Weights of a small transformer language model: LayerNorm before each block, a variant of Adam for these matrices.
MLP neurons of a small language model. Each row is named by its layer, matrix (up: input weights; down: output weights) and neuron, and shows model dimensions 144-271. Each number is 200 + 40 x the weight over its row's rms, rounded and kept within 0 to 999.
After each neuron's rows, "fires on" lists the tokens most often at its 100 highest values on Wikipedia text that the model never trained on.

L5.up727,285,234,246,162,113,152,169,202,178,234,205,171,218,209,113,203,239,262,160,170,261,206,176,206,201,209,174,242,166,236,192,249,152,164,190,235,181,157,174,253,155,117,181,190,196,218,203,148,239,172,193,185,232,117,219,260,179,258,172,213,277,214,250,115,232,210,139,178,144,229,233,252,220,273,193,188,185,201,166,268,189,190,262,147,269,179,221,137,214,202,187,184,196,174,176,210,137,198,212,242,222,180,194,252,192,151,216,187,273,172,188,183,261,238,193,268,238,215,271,158,228,194,249,318,124,179,200,219
L5.down727,210,199,199,206,189,239,171,173,125,152,195,212,124,197,251,257,215,209,203,216,140,207,216,202,187,207,188,253,211,242,216,202,238,172,229,228,171,201,167,171,201,198,228,245,216,248,148,164,245,170,289,317,173,211,190,121,178,189,224,212,204,177,227,196,168,198,136,152,209,143,223,212,218,162,159,193,213,177,138,136,225,210,158,175,228,234,226,164,149,216,189,256,247,237,129,165,185,143,236,165,274,191,177,211,175,221,232,189,241,170,237,167,138,203,232,196,217,178,228,153,193,228,202,225,169,195,184,202
fires on: " is", " are", "spec", " part", " al"

L4.up486,158,211,169,236,165,226,176,298,176,137,209,125,168,261,252,179,188,241,152,187,202,221,137,268,158,132,198,240,190,262,263,211,151,268,172,193,237,230,208,181,282,219,191,174,136,264,186,216,244,151,205,276,228,179,237,244,207,196,148,248,260,261,251,173,168,205,229,176,210,249,183,158,101,235,262,195,242,174,192,201,209,181,195,191,147,211,216,232,195,218,101,187,183,169,192,147,145,269,218,245,262,163,197,165,258,93,229,184,184,168,165,251,192,250,169,151,149,107,257,180,164,230,145,265,191,241,210,204
L4.down486,130,141,211,122,203,252,162,203,226,253,225,237,158,166,78,169,204,220,234,167,234,160,221,240,162,220,191,230,226,204,120,195,220,214,169,221,181,198,191,203,209,210,231,223,172,269,150,251,179,233,194,191,184,255,242,240,247,209,139,146,247,222,257,150,231,238,147,118,218,197,229,238,201,228,219,214,97,183,171,218,201,215,216,154,207,147,248,211,258,219,267,259,241,230,188,186,147,208,135,242,162,148,182,165,244,188,187,154,233,230,202,198,229,213,226,189,245,122,182,184,161,272,235,233,244,196,230,144
fires on: "k", "e", " 1", "ing", "1"

L4.up735,174,272,218,173,304,184,148,232,212,236,214,196,170,176,182,152,272,253,230,218,252,188,181,196,141,99,255,139,186,174,203,217,233,271,219,281,254,209,217,145,183,264,216,199,206,172,130,221,197,234,223,222,189,139,195,215,156,210,182,186,218,163,180,163,262,231,267,180,184,164,120,198,209,234,211,228,207,204,203,258,195,168,170,244,191,150,220,204,164,169,147,186,165,213,211,184,200,221,235,180,153,265,201,216,181,186,259,201,196,205,160,150,188,164,110,192,191,226,244,186,288,232,186,199,181,181,213,182
L4.down735,186,167,194,224,241,170,191,153,212,183,252,188,236,121,152,220,127,150,238,223,162,196,220,163,177,202,222,261,148,175,207,237,185,184,252,189,138,161,155,217,239,170,209,151,202,214,217,244,179,206,203,187,231,234,238,178,156,234,199,187,184,232,270,206,179,231,202,218,203,227,212,233,197,188,153,117,190,113,196,149,172,228,196,161,250,209,201,226,214,76,160,184,176,174,170,180,197,181,227,226,133,146,195,221,213,193,160,200,137,205,195,191,236,212,257,206,182,263,271,182,201,195,260,168,135,156,268,144
fires on: "g", "ig", "it", "a", "c"

L5.up1328,172,247,216,152,112,232,147,276,216,164,214,149,282,204,181,181,168,185,209,166,185,217,135,173,350,149,175,204,157,238,261,239,164,228,208,252,191,214,244,223,222,168,263,191,200,190,250,194,252,239,132,261,222,143,170,203,208,214,152,197,282,180,218,232,197,225,158,192,244,210,209,195,184,189,271,169,206,255,156,226,180,160,268,242,250,156,205,266,206,226,168,263,203,84,151,224,221,198,144,209,194,200,225,259,189,211,216,160,200,199,205,162,160,116,243,151,178,178,279,174,128,172,228,230,231,143,185,203
L5.down1328,224,222,185,181,175,184,185,190,248,206,180,157,269,233,190,206,210,199,263,203,158,139,188,211,204,241,82,214,219,217,210,192,177,133,199,184,211,156,235,212,177,234,147,230,180,162,241,218,170,362,162,172,180,166,213,231,205,223,162,208,224,203,208,201,222,274,174,197,236,223,175,190,232,116,224,201,184,213,193,203,167,230,252,233,191,176,242,184,216,129,197,201,186,194,197,323,227,191,173,240,189,217,208,129,223,191,154,266,200,235,192,216,216,259,165,265,145,176,187,262,253,272,233,112,152,249,162,149
fires on: ".", "=", ":", " ev", "'", "ife"

L5.up286,217,202,280,146,265,256,156,154,207,277,242,216,225,202,258,171,171,221,217,188,186,142,141,148,220,197,282,231,198,166,199,237,160,208,220,240,292,198,272,203,168,173,188,165,301,208,168,201,232,197,245,159,178,237,249,234,137,201,172,181,226,195,170,178,218,218,223,204,104,240,169,217,221,201,241,259,175,97,184,209,252,222,167,189,150,184,131,128,155,187,107,177,170,146,188,182,173,181,184,168,186,210,249,239,203,198,278,195,206,168,200,189,210,143,109,230,234,104,160,136,218,169,205,212,193,247,172,132
L5.down286,166,216,153,208,226,135,208,262,215,208,173,236,141,243,193,159,109,226,250,183,243,267,206,204,192,231,153,221,214,160,185,180,270,242,211,210,222,231,147,213,192,187,248,229,199,208,164,221,244,157,176,212,166,228,185,226,163,232,203,317,147,156,186,183,174,192,280,208,212,154,114,182,162,211,199,139,203,213,165,158,149,121,177,204,218,153,242,223,154,182,281,148,221,179,140,206,188,224,265,212,203,256,199,209,173,225,198,205,155,268,294,199,234,126,180,142,204,184,187,198,204,236,178,196,231,260,183,208
fires on: " the", " her", " his", ",", " to", " one"

L4.up977,266,261,237,199,248,225,220,293,171,206,193,229,147,232,121,160,175,257,160,231,212,263,214,201,186,212,251,214,122,190,198,219,219,170,220,214,274,203,173,239,180,134,143,193,129,233,198,239,254,164,227,235,229,140,163,223,145,225,269,211,244,189,171,114,240,142,192,190,173,241,271,214,196,229,241,213,184,217,198,151,265,229,243,218,269,210,209,263,176,219,150,108,198,226,171,174,155,190,174,210,122,221,219,163,241,215,255,201,259,169,219,187,189,263,144,245,135,196,168,215,227,239,182,237,189,191,229,134
L4.down977,232,117,183,225,164,173,185,196,107,140,159,159,198,232,260,178,233,226,165,161,236,202,214,213,255,188,157,198,191,215,208,235,196,186,198,247,220,132,212,214,237,167,161,247,158,160,137,201,194,208,226,197,237,173,274,188,103,188,194,203,190,200,196,239,209,241,157,227,233,248,177,198,233,142,149,219,237,185,218,102,230,286,167,223,211,215,110,281,270,290,260,206,265,118,203,201,172,120,174,241,146,186,222,154,193,261,188,233,178,238,225,189,190,175,182,151,209,200,152,218,241,180,164,184,277,232,89,292
fires on: "sh", "at", " of", "il", "gar", "t"

L5.up817,239,202,207,90,209,290,157,217,216,246,197,181,196,216,137,180,195,154,217,184,135,245,213,213,175,132,246,230,179,256,272,183,225,184,174,184,219,194,156,229,234,144,164,203,215,257,138,246,229,227,275,182,237,202,163,201,141,251,131,176,209,168,178,236,200,264,236,281,127,203,216,213,121,154,191,244,185,125,257,233,218,152,188,180,211,225,202,215,240,250,138,206,253,170,160,172,147,287,109,224,229,206,211,229,123,254,197,237,220,171,157,157,178,292,138,206,154,119,123,214,298,162,243,201,188,284,181,208
L5.down817,179,207,275,219,216,225,160,166,247,173,211,256,229,179,224,236,146,209,219,161,234,247,237,157,232,161,148,273,158,163,216,163,194,210,188,192,148,211,119,202,199,192,204,155,159,181,202,151,244,190,175,197,277,184,260,158,235,293,184,193,203,215,129,212,182,226,173,195,220,213,219,225,169,204,223,174,178,189,203,211,157,197,164,163,129,166,253,246,214,237,231,202,199,144,215,127,191,162,155,207,207,277,245,207,239,234,118,288,209,225,163,211,235,162,232,217,272,216,167,146,134,204,166,146,162,256,217,190
fires on: ":", " -", " –", " as"

L4.up537,249,145,227,188,244,231,162,193,232,233,173,245,176,139,242,203,182,172,160,138,182,245,197,229,209,229,195,235,204,235,233,190,220,219,262,216,211,174,215,212,250,221,247,236,158,253,195,143,214,212,199,280,195,200,243,228,216,269,213,185,194,212,196,212,160,202,289,290,190,227,242,139,145,176,234,168,168,153,218,197,181,230,222,234,151,255,158,205,246,199,197,215,98,179,141,222,232,238,201,211,172,146,150,227,232,149,175,143,201,197,192,164,251,267,139,130,149,157,185,180,169,166,211,222,251,209,197,178
L4.down537,134,208,200,168,219,250,183,184,155,210,174,250,155,194,202,232,248,191,201,182,230,185,238,233,138,226,208,174,183,211,218,213,205,198,276,175,212,198,236,249,228,253,214,105,167,226,146,293,187,233,241,137,207,229,211,175,235,166,155,282,210,200,156,211,238,206,187,164,171,194,137,198,167,168,139,149,179,130,203,195,269,180,178,198,203,229,158,205,174,235,186,168,219,245,192,201,142,122,136,145,187,162,210,190,213,261,219,202,157,235,194,181,119,195,196,181,278,185,219,155,118,261,203,139,202,283,200,250
fires on: "z", "ck", "ng", "ll", "s", "x"

L5.up846,234,181,274,185,161,270,182,202,266,243,216,181,211,268,163,223,230,159,197,152,235,209,170,135,265,173,208,276,124,199,241,276,203,203,177,210,213,203,150,203,284,152,238,268,277,219,211,251,224,254,242,204,232,132,166,204,148,167,149,165,227,194,238,205,254,244,198,200,152,132,187,273,173,244,267,210,137,183,167,184,216,112,215,176,191,214,197,234,161,276,135,213,199,163,180,224,197,240,220,185,190,179,200,226,181,248,304,196,143,185,165,168,174,272,191,195,291,89,171,178,204,212,147,236,262,186,237,185
L5.down846,259,179,191,207,214,250,187,152,218,187,207,240,271,142,194,212,180,181,230,229,182,213,154,210,198,193,185,222,182,201,292,244,140,193,140,170,186,253,154,164,160,174,203,246,144,284,181,154,207,308,199,203,187,204,162,281,213,181,197,158,198,246,161,149,198,171,176,238,199,244,240,196,219,199,203,218,222,206,141,204,232,166,221,143,146,245,169,241,236,275,186,183,212,209,330,223,131,177,163,222,199,171,209,193,284,147,196,276,187,168,147,167,187,211,181,215,187,154,137,168,168,189,261,215,198,179,228,218
fires on: "'", "=", "\"", " \"", " which", " “"

L5.up870,260,205,215,146,177,165,190,215,160,170,220,198,222,271,86,182,220,117,210,292,209,255,275,170,262,163,217,109,178,161,202,231,176,205,256,252,175,211,162,224,196,176,236,193,182,248,166,280,219,210,228,186,179,293,135,226,163,199,221,204,211,217,226,218,209,186,194,240,167,172,187,273,178,166,154,262,211,175,179,175,173,194,190,205,255,185,225,249,205,287,187,184,208,129,166,184,120,264,161,228,166,211,217,288,176,264,267,147,123,171,171,178,228,281,203,191,234,199,233,168,243,269,209,247,171,168,191,234
L5.down870,184,235,207,180,205,222,163,230,223,191,214,209,229,191,256,175,191,222,279,154,174,194,178,135,174,217,109,247,142,198,259,217,212,144,237,173,209,211,233,182,184,195,260,225,110,223,240,253,135,180,127,145,190,237,232,237,219,212,150,209,249,198,120,181,215,200,143,215,163,276,190,146,212,169,269,234,177,305,203,244,160,187,141,114,182,234,314,210,219,181,180,182,151,304,237,211,121,160,199,211,208,194,297,205,285,114,216,165,235,228,169,174,287,225,235,149,214,186,162,266,144,203,191,158,204,200,274,193
fires on: "19", " died", " –", "att", ":", "18"

L5.up1522,269,253,191,157,233,151,238,274,170,203,262,175,253,167,149,182,177,168,157,203,143,161,225,198,237,198,208,202,166,250,210,193,255,239,173,260,254,156,215,189,282,217,164,173,179,177,222,258,241,215,223,138,257,227,191,220,129,181,144,196,192,192,156,133,229,204,210,236,163,261,224,227,173,183,188,220,221,166,200,157,221,222,197,156,171,277,136,128,177,279,222,279,146,197,175,198,173,196,158,169,188,171,165,186,209,155,293,229,221,131,207,148,245,169,185,244,244,128,207,256,190,212,173,202,178,181,137,289
L5.down1522,151,251,164,206,239,201,281,179,266,194,223,169,141,166,196,155,202,200,254,225,275,203,247,203,165,177,197,244,155,227,200,223,231,193,220,198,194,173,200,166,185,194,255,169,168,190,242,223,236,152,204,218,193,201,172,212,197,96,233,178,190,250,153,169,240,179,155,290,168,182,212,246,154,206,180,158,227,153,122,205,118,221,157,217,186,196,142,205,275,259,152,144,131,246,147,245,118,177,190,181,208,220,195,172,212,128,231,156,149,270,263,232,188,184,218,204,149,214,160,160,208,210,173,206,254,232,150,195
fires on: ",", "art", " was", "omp", "as"

L5.up1203,197,228,254,147,260,224,125,170,248,193,204,189,176,162,134,156,255,215,227,225,222,264,153,156,257,236,229,281,103,159,207,180,243,225,177,217,184,167,145,191,249,170,175,207,204,257,214,201,209,237,217,186,281,98,189,199,161,172,168,216,163,127,223,134,245,130,179,229,239,325,180,220,202,218,272,252,189,207,209,148,198,205,273,167,238,281,213,194,245,232,133,231,202,161,192,171,167,225,166,237,158,185,215,220,211,203,229,151,237,197,223,166,252,276,109,245,163,170,265,174,160,204,191,235,179,249,185,201
L5.down1203,206,235,228,308,219,177,223,158,185,201,205,246,197,194,204,182,202,248,259,254,240,226,243,180,194,247,179,241,170,231,181,205,190,130,191,255,206,137,120,269,165,256,254,123,181,220,150,268,176,219,115,262,122,281,227,203,157,219,202,95,249,273,187,169,232,224,153,243,178,223,213,263,204,158,144,213,161,190,178,158,240,213,202,266,298,192,309,224,168,225,161,232,124,142,205,220,249,224,183,209,220,204,174,226,171,202,196,182,186,161,173,208,227,254,198,231,162,246,268,189,197,233,243,243,174,286,169,193
fires on: " (", "A", ",", "as", " a", " is"

L5.up1510,169,245,105,207,275,171,134,238,226,190,181,236,188,192,209,173,236,209,254,298,223,168,233,165,196,192,227,93,117,165,266,260,262,239,161,212,142,150,241,249,285,149,141,207,179,194,221,158,175,225,217,214,197,160,253,226,166,153,203,228,201,103,255,169,152,134,205,213,207,236,198,218,128,248,185,153,188,172,227,218,248,181,227,182,140,238,175,140,164,249,215,167,185,245,146,169,190,164,251,140,157,169,183,202,216,176,187,192,158,188,184,159,251,189,189,167,216,174,158,102,269,173,189,277,93,194,197,153
L5.down1510,125,212,264,188,216,174,194,202,198,141,228,242,237,195,178,198,180,234,160,233,240,148,187,189,153,176,139,146,234,249,192,200,226,266,169,319,182,167,161,185,213,160,213,201,259,151,167,236,227,127,177,195,165,209,175,172,171,219,260,204,148,220,246,199,305,170,178,157,195,164,205,163,255,217,241,257,149,234,226,142,181,292,187,214,226,184,182,175,145,199,199,250,181,189,172,257,210,273,153,191,202,169,212,222,188,209,154,169,190,160,108,136,154,226,177,210,207,252,262,178,213,190,188,191,339,191,150,219
fires on: "s", "st", "de", "m", "idan", "–"

L4.up20,195,206,255,172,211,329,131,121,115,262,217,210,226,127,210,206,239,194,263,214,283,179,275,221,254,267,202,165,167,148,209,203,176,294,166,170,224,221,308,243,198,183,258,192,267,206,223,178,238,158,107,126,158,239,204,242,181,134,233,198,192,150,210,212,248,179,204,245,206,192,187,204,189,132,183,182,217,185,157,284,150,181,210,195,350,313,249,105,173,286,191,242,173,188,184,189,178,232,169,193,149,197,199,205,271,193,196,208,178,248,176,164,241,155,198,169,162,202,228,195,307,142,129,235,173,244,229,211
L4.down20,120,201,219,132,199,217,215,254,179,213,258,143,179,174,140,172,215,191,162,189,204,239,214,151,236,159,205,179,271,224,205,124,206,202,195,171,211,162,226,245,142,225,175,187,194,179,201,180,168,197,204,215,308,250,198,151,286,149,210,196,227,140,224,156,197,213,224,212,196,197,211,208,228,200,289,188,153,172,288,137,193,194,272,190,208,217,194,270,157,152,203,195,271,177,199,218,199,224,227,276,244,172,198,188,214,234,184,196,208,220,234,172,190,121,249,175,211,228,319,222,52,235,256,141,217,183,258,137
fires on: " San", " St", "ne", "ele", " El", "d"

L4.up875,242,268,167,212,166,174,156,197,176,221,165,196,251,187,213,226,234,224,191,215,184,157,215,207,212,248,185,161,148,226,169,216,196,237,163,199,214,208,217,208,256,142,188,256,159,220,189,204,202,245,233,290,246,174,216,169,209,189,181,110,210,201,249,200,153,249,216,219,250,158,136,209,128,90,168,277,221,260,177,182,186,168,169,202,204,233,183,269,212,243,78,73,213,235,205,276,124,243,134,244,193,198,229,191,155,139,245,148,152,199,233,201,231,202,149,205,155,182,169,226,198,198,169,261,167,258,180,220
L4.down875,166,166,169,148,226,138,214,112,190,216,230,229,201,296,193,166,174,183,261,191,239,193,200,170,145,221,162,215,198,226,128,204,167,147,122,190,154,178,160,170,172,214,217,215,170,187,239,195,254,207,220,238,185,288,198,150,187,258,239,249,239,136,144,173,162,217,186,160,152,225,244,214,246,176,207,183,207,136,211,228,184,151,205,238,227,192,233,178,229,125,248,200,143,258,119,214,172,255,210,201,171,304,137,197,74,191,240,188,234,216,217,211,162,209,270,177,178,219,196,169,237,204,198,160,174,169,168,218
fires on: " January", " May", " July", ",", " March", " February"

L5.up648,198,278,177,162,227,154,218,206,222,189,145,207,254,251,195,146,199,278,206,152,158,237,133,252,236,153,236,210,158,115,256,232,199,230,234,184,196,107,209,207,255,152,208,160,187,189,136,228,235,204,191,229,196,226,198,240,176,228,197,108,220,147,191,210,257,253,202,221,150,238,169,185,147,172,245,221,213,219,203,213,221,158,227,151,229,275,177,192,139,293,200,143,226,197,150,222,214,262,161,278,190,189,227,253,175,184,158,183,201,222,249,130,179,222,123,223,235,154,248,193,220,203,194,256,178,186,151,191
L5.down648,244,289,227,170,139,129,191,177,160,250,232,174,172,187,142,225,215,171,211,187,166,153,206,229,186,231,219,196,179,187,146,191,216,200,201,202,227,199,264,121,203,170,188,220,148,189,250,243,174,147,278,194,285,201,174,179,311,239,152,145,213,218,171,199,240,221,152,264,191,150,145,192,222,201,215,186,128,190,168,226,128,147,88,226,175,262,264,221,269,266,193,278,158,238,285,227,232,192,180,192,175,169,251,221,232,111,134,178,215,244,142,201,159,242,177,190,183,286,233,171,234,155,217,169,185,250,120,175
fires on: ":", " February", " January", " on", " December"

L4.up1024,240,213,156,157,234,214,215,297,234,269,126,210,212,208,200,212,200,244,215,178,238,170,151,177,233,181,229,248,252,266,215,246,200,226,206,225,307,222,227,152,189,157,251,242,275,234,215,189,211,201,171,193,167,122,246,193,175,175,148,246,196,221,262,229,223,167,247,154,145,199,153,184,173,239,256,237,241,212,214,231,221,199,189,187,184,227,158,184,205,234,166,165,187,207,190,166,230,286,208,288,183,189,252,263,224,166,271,193,231,136,188,221,194,187,157,207,133,217,261,159,273,272,227,175,151,144,246,161
L4.down1024,192,140,271,166,104,238,260,268,216,185,265,262,120,237,209,237,251,223,183,171,297,211,233,253,170,178,191,190,185,169,160,209,256,180,232,207,193,106,229,263,213,155,128,180,214,254,144,121,133,182,218,212,148,214,187,214,124,172,185,256,154,183,292,230,244,253,181,256,190,159,199,171,245,234,223,155,303,145,228,206,154,163,209,251,156,234,213,150,256,184,232,201,152,238,227,210,171,175,131,140,149,209,190,189,202,205,160,220,175,141,205,261,229,187,221,235,196,206,216,209,170,179,195,245,135,200,159,301
fires on: " of", " first", " following", " two", " all", " listing"

L4.up508,238,210,234,203,196,202,221,208,221,172,230,215,264,170,170,167,230,191,190,264,186,251,247,246,141,177,261,190,226,221,208,266,204,209,266,229,190,182,199,196,133,195,254,262,178,272,217,254,203,169,264,132,164,268,157,263,183,208,212,129,186,177,162,245,180,195,202,159,174,185,227,222,212,129,183,210,203,222,195,202,220,193,254,253,249,193,243,140,223,300,221,190,225,142,152,280,174,188,134,182,167,228,209,228,290,244,184,236,208,194,199,176,187,192,133,212,147,207,152,166,227,270,227,264,177,239,180,210
L4.down508,248,184,175,246,174,223,186,159,151,131,171,110,218,205,198,208,207,154,213,149,153,167,180,182,234,131,108,219,182,214,237,180,142,301,119,230,175,272,202,158,259,222,199,212,232,189,184,179,206,224,197,233,225,87,290,180,267,281,127,241,215,268,274,205,174,231,220,174,171,177,181,239,227,177,214,126,204,212,214,192,207,263,157,213,212,255,205,203,259,120,262,169,185,269,188,228,212,215,203,192,206,179,192,191,165,175,137,214,142,227,215,193,228,198,180,269,193,156,230,241,185,193,150,174,217,250,243,164
fires on: " car", " Gal", " Car", "ac", " Mer"

L5.up152,205,224,172,169,158,213,147,291,219,211,151,156,247,125,166,161,199,210,183,262,218,179,228,202,196,280,235,188,201,93,169,260,185,203,162,247,223,226,195,249,225,230,177,135,205,208,207,203,247,173,160,211,188,156,176,196,162,217,184,220,187,174,254,181,191,179,194,216,114,192,213,274,174,234,197,210,269,159,234,160,180,178,189,210,156,209,160,195,142,236,166,145,142,129,172,221,243,282,187,219,176,217,168,254,98,211,207,215,225,207,141,178,202,186,199,204,196,212,206,232,257,212,221,263,142,221,192,182
L5.down152,190,218,217,120,265,196,261,175,115,226,203,237,234,258,195,256,175,262,222,194,139,203,189,206,203,245,211,187,209,204,243,183,173,143,241,232,210,185,275,232,213,188,216,176,249,171,218,195,163,216,280,209,207,130,152,180,258,190,197,248,179,173,205,212,208,246,153,198,240,170,199,208,141,230,172,237,185,164,179,239,221,166,285,264,223,113,139,235,166,237,188,224,187,179,146,145,229,219,152,210,151,204,172,182,186,204,149,216,146,230,180,198,132,115,168,215,222,233,207,155,175,228,236,229,202,192,224,221
fires on: " pre", "'", "nt", " on", " like"

L4.up937,251,202,212,180,174,260,199,207,203,171,130,170,205,151,191,187,205,230,235,233,221,152,164,296,173,211,259,145,114,291,203,277,202,222,143,201,204,175,194,286,190,215,238,249,180,235,120,165,201,176,165,239,109,234,201,190,170,199,198,233,224,214,164,93,195,185,211,269,257,195,196,218,195,257,196,259,269,166,219,239,167,185,205,203,183,180,249,149,267,259,194,170,156,203,158,201,147,284,233,246,212,126,199,240,218,122,192,199,165,131,195,237,166,212,132,212,171,154,185,181,205,192,190,221,167,223,131,182
L4.down937,191,196,230,209,207,138,255,195,230,164,208,209,264,219,216,249,194,180,218,226,214,203,235,173,165,175,108,235,199,233,239,229,211,209,133,228,144,167,203,186,195,191,169,170,178,216,162,215,187,275,271,229,181,108,241,160,214,206,158,203,221,203,195,295,188,203,198,210,213,199,184,182,250,188,256,222,222,153,218,152,145,249,126,224,203,209,268,198,217,197,234,235,232,180,198,207,245,152,215,218,195,208,312,252,196,236,147,160,139,280,242,163,238,203,240,234,198,158,153,191,165,239,188,140,184,239,184,163
fires on: " there", ":", " 1930", " There", " kn", " thr"

L4.up326,188,235,227,172,208,171,119,239,172,167,223,113,197,203,113,232,221,242,235,183,184,183,183,195,223,176,195,146,192,175,214,185,259,172,114,207,223,109,193,278,220,85,226,243,210,160,260,198,182,213,259,211,221,189,173,258,152,172,162,214,143,225,277,206,167,157,200,221,191,211,186,269,169,248,272,158,208,240,182,199,162,184,209,196,186,192,217,221,187,260,266,120,202,186,145,187,202,248,167,202,237,189,183,156,185,159,204,231,115,109,192,186,283,232,182,277,278,154,225,282,178,257,217,278,129,136,194,149
L4.down326,221,225,191,260,211,236,189,149,217,204,190,195,270,245,230,154,186,222,157,171,132,172,160,209,216,138,115,120,230,155,210,173,194,195,181,217,154,140,235,216,240,284,249,184,237,207,182,180,237,209,207,125,231,205,192,212,158,263,210,167,146,173,215,164,198,216,158,215,229,188,131,193,217,202,216,243,141,200,217,169,194,249,133,170,241,219,162,261,249,197,196,243,159,216,217,192,124,193,202,254,207,212,251,67,235,202,179,204,224,142,252,155,217,259,250,169,221,151,184,207,153,147,253,214,152,194,205,106
fires on: " m", " cm", " years", " mm", "'"

L4.up1328,158,239,205,196,230,199,214,119,191,173,254,204,202,97,180,150,271,238,159,189,190,214,217,208,204,152,233,196,153,160,248,235,245,168,223,214,236,220,298,175,215,148,239,272,164,168,210,238,195,181,159,241,130,187,244,198,136,174,164,150,266,245,184,126,212,233,207,186,223,235,170,227,161,174,121,168,214,285,204,250,249,231,170,244,280,135,232,183,203,291,143,175,212,176,159,238,274,181,153,278,232,180,197,321,250,167,215,100,273,229,108,162,249,166,186,198,190,186,183,205,176,196,227,226,217,234,168,238
L4.down1328,126,208,204,149,210,247,194,225,185,219,200,242,206,191,113,166,125,240,184,155,143,169,162,174,239,248,211,151,186,236,215,192,235,247,122,239,265,175,258,212,153,255,251,199,215,240,217,157,215,204,195,220,128,172,198,197,151,192,202,214,220,234,133,197,135,155,234,206,165,263,194,176,124,178,263,211,239,169,211,194,220,222,171,358,200,274,181,213,305,177,183,202,252,262,83,197,268,226,182,202,205,232,172,195,231,129,180,197,174,216,258,185,208,214,161,177,170,154,222,210,142,201,241,141,314,247,190,239
fires on: " a", " half", " even", " be", " only", " together"

L4.up938,188,227,182,167,226,183,208,182,239,264,122,231,147,203,199,199,290,183,170,170,252,121,230,129,230,295,261,239,222,243,280,253,184,218,197,273,160,177,235,285,274,199,144,269,216,233,231,226,248,196,167,194,194,224,193,269,190,234,220,216,162,230,196,207,148,212,193,227,160,197,178,237,197,207,153,265,173,234,150,161,236,170,199,210,182,267,243,232,172,278,158,166,241,169,143,205,154,209,209,139,241,139,244,157,247,143,221,155,180,214,184,231,215,143,218,236,189,177,211,157,160,223,201,203,212,216,176,235
L4.down938,198,175,211,200,219,172,162,168,209,202,185,238,206,231,227,207,73,235,199,198,166,230,154,185,213,253,231,202,145,196,320,202,219,196,213,160,159,212,220,240,202,174,161,182,129,153,158,142,237,236,190,228,255,218,167,199,210,179,161,171,203,253,193,275,214,252,224,149,217,164,283,234,210,219,239,190,226,202,180,203,200,183,197,230,200,181,264,199,222,212,191,149,280,266,239,156,190,138,256,161,111,287,186,188,153,220,185,285,239,176,198,268,171,219,167,155,171,181,230,227,176,208,198,155,207,260,192,238
fires on: "-", " under", " counter", "ort", "op", "der"

L5.up1386,224,207,128,166,241,146,171,189,212,226,206,220,229,235,187,174,279,229,179,282,186,204,192,170,243,153,206,246,134,202,261,247,176,202,214,225,154,238,219,230,298,199,220,170,175,152,181,206,177,263,248,221,174,192,188,204,255,205,196,149,196,126,251,186,161,271,231,192,160,180,144,159,142,227,202,244,201,170,217,209,191,133,263,216,220,211,272,181,253,199,143,214,156,144,168,206,160,287,218,152,228,259,239,277,164,209,286,183,126,240,105,257,167,185,168,188,136,229,153,146,202,229,111,149,222,253,236,180
L5.down1386,162,211,173,143,213,197,216,153,180,176,194,191,235,227,173,238,215,188,133,181,215,182,222,247,220,192,220,207,167,120,154,138,120,239,209,197,186,204,266,172,193,218,256,219,193,152,194,213,203,164,169,87,204,234,131,195,166,216,254,213,130,131,275,153,196,162,177,168,132,215,210,214,159,210,232,134,157,140,181,256,197,190,220,212,230,140,230,195,177,125,239,250,208,202,317,200,280,143,198,142,194,186,190,226,300,211,140,228,215,158,244,230,219,155,180,185,143,177,220,206,201,249,144,235,169,149,200,213
fires on: "-", " rel", "gl", " conv", " imm", " ref"

L4.up695,261,213,108,174,235,153,256,239,193,254,190,138,234,147,235,179,182,176,226,160,179,196,260,179,256,132,219,180,256,164,174,145,257,137,193,201,181,224,233,163,135,203,228,238,222,216,231,182,160,224,312,230,186,111,204,183,238,147,176,187,219,127,229,136,149,129,227,216,221,208,181,231,164,142,270,156,234,165,190,310,256,158,202,203,223,196,267,164,123,204,181,176,213,210,157,116,266,168,145,233,204,146,217,252,196,95,296,213,195,249,166,109,207,178,234,182,219,240,236,238,194,153,139,205,267,176,147,190
L4.down695,219,161,132,265,235,151,183,210,221,177,148,171,213,178,184,238,221,201,146,185,150,243,225,165,145,234,140,192,172,254,148,194,183,179,170,223,244,172,229,249,143,184,223,203,151,259,225,195,171,235,199,147,165,178,219,208,241,162,234,144,203,195,130,162,204,90,180,204,230,204,236,230,158,115,138,235,201,183,69,169,196,271,253,188,174,277,222,255,205,180,231,214,173,217,236,174,207,194,162,204,148,157,244,277,228,297,177,174,227,206,203,217,200,216,214,223,226,280,233,216,274,226,243,252,170,156,159,227
fires on: " %", "|", " =", "ci", "r"